Weights of a small GPT-style language model, trained from scratch on English Wikipedia.
Size: MLP 1792 squared ReLU, vocabulary 16384.
Architecture: learned positions, no biases in attention or MLP.
Training: a variant of Adam for these matrices, 797M tokens, 6080 steps.
MLP neurons of a small language model. Each row is named by its layer, matrix (up: input weights) and neuron, and shows model dimensions 320-415. Each number is 500 + 50 x the weight over its row's rms, rounded and kept within 0 to 999. Numbers have three digits each.
After each neuron's rows, "fires on" lists the tokens most often at its 100 highest values on Wikipedia text that the model never trained on; "fires after" lists the tokens most often just before its 100 highest values on Wikipedia text that the model never trained on.

L6.up915:460465536454581551460564492560488505509515563498488476491476478531549480452594512638446486534523459543396497543350596536466479530566543442507488439553505412498582474487576462414530524548558468498444462479556508544408489442502466509564500472535477461540494432503514539553425439468558586482
fires on: " |", " W", " L", " HUN"
fires after: " |", " HUN"

L6.up1513:444488470516494581447471552533372410457494504563587507454576516523553563509492506604486472628518436536413475501528474474517491570564493490473590429489555411471585501439552479495475494562568482522483459480532490468389515546451483534439489530479538540559456381493457481458436552532436544489
fires on: "|", "\n"
fires after: "\n", " the"

L6.up1628:484505534404516535531490484520426417487525521562454545380520400534476508433569444541499413473487554457444517459442430516529499496462450482542473460444575366521533502338502486495549451492513483439510508515491550534513534507530541454481454508495453494481428340487564515495514530479464580441
fires on: " |", "1:", " 8", " 4"
fires after: " |", " 0", " 8", " 4"

L6.up1067:507514490490506481510434516455416447570407525489577465417496509538549531446540471606498468565511518502513544494425520532514516579538554488440507448543488456474541524450538563488488505561423455476498527429478512462538492462470540467417579357539480514527464486439554570568479524533462573439
fires on: "\n"
fires after: "\n"

L2.up889:517524450552440419497565525503468509522476476500449509488494477514523477467513482466531506475508491586488508488500513571463404547495541434442583455530542509520437465540459574526524622536499580362449521447465513478427572476545520487563504426545585534637470445460472588569474438466530483444
fires on: "==", "===", "==L", "==P"
fires after: "\n"

L3.up1784:573531523503522545495408523488552554428510505415430535445486521518504538466444487499585514477545559511555489486462508504493481563612484452549331487510538499496473493463499551360512512470536426508417453562477547500484558497470476456511575502500432462489487485535505428567547441508487438525
fires on: "=", "The"
fires after: "\n", "-"

L6.up876:533555536465578439488496542479461492511424529510460438462534474489580529482547512524531491464518482470564532387469439466519465497477585492427502521534551409608477583398569523469506477612498434454378470524502565474416546526526450527504599503542477471461495508471504538559611464481476433474
fires on: "\n"
fires after: "\n", " ="

L2.up1420:460491567516494488474502545518496454475480495479462414403459493435452594585504573599433531531503545505406503509524511365496460529529497530471528467453534462540562498473527521517522465624497488438492397472455563590490470423491534457551476441568485582530537512507493510507546550472405530476
fires on: "==", "==R", "s==", " were", "==S", " was"
fires after: "\n", " size"

L6.up405:592465449495591530498559550616434526505560485469579373415484492513475456511588526467507394626486427495467512491479539530536474460505529390459534481494491505498475496550478517475461461551557586496484497532464454470485496427450494494517508515507588496540471457512538478500481413498582439477
fires on: " |", "\n", " Date", "(s)", " Title", " League"
fires after: " |"

L3.up1557:509547543480530529492470526499575537484457482416509455432562487472523492563525531537542476458527534485560467527489485487561364475501495494481549510444530507531443517451504496520507486624492583492305473501557454484463526493483437507528525406480523480513512488490447494564572360447434447487
fires on: "\n", "==", " ==", "==Early", " career=="
fires after: "\n", " ="

L2.up682:479480466630507491478478501606491453501503532439493496464555504472484609547513428613529467556508432573453400494543504476528511431496524492500547496500549407526440555487553536512455478595566491388447481483462468526517523506466512494502517510469511526602573498488502478575500448492529556488
fires on: "|"
fires after: "\n"

L6.up150:601493557383549566538536558492550472584536541580390513495523460476531466459521583602508498514519512495442453457509424562471501615456537533507496507506461390417583508466499472498402472536464478559506504478473551439500507545485474547578487523452466551464452394457482551509489529607545585389
fires on: " |", "\n"
fires after: " |"

L6.up1390:581497489387562552523553518450473520521596496551494418489563464411520404511673512487535516540568579428438467391404526581538462474519426375498476501628516390402554509522483536527550482581475491541482501500544511560511409458443540439561476515560447484453513389486539527539525481505526596489
fires on: " T", " W", " A", " L", " D"
fires after: " |"

L6.up1703:582507491535420449499522496508476452467490546526571519471508397547458509519505487508511444609470506536416491469433503486502441472497407472412552531590593509473467584435507505532544477498547594536438452536469518473512503445528491485433429567540571515481437493529444512498407401491502469494
fires on: "-", "\n", " 1."
fires after: "\n", ":", "|"

L6.up918:568465497434452472432430523490521487581449520551492461476637512548582482523508522539630507569546510424416535504468467585535494533569530423387553476522518457506540539455547517525535539601536537563410560492503511480499477477454495500471543466534564476548481522479488500509496400535475606518
fires on: "==", "===", " =="
fires after: "\n"

L6.up1084:556558510560501525494477542532441525473481491517592523469532483509458507518608485516482438508438566483557514482410467514507528572495505478385498573555465441538575529481516516567536516563535505509476454454513563551544442500470440526533490387532561513499422475353488462533592501578522489515
fires on: "\n", "-", "|", " and", " |"
fires after: "\n", "|---|---|", "earances", "|---|---|---|---|---|", " details"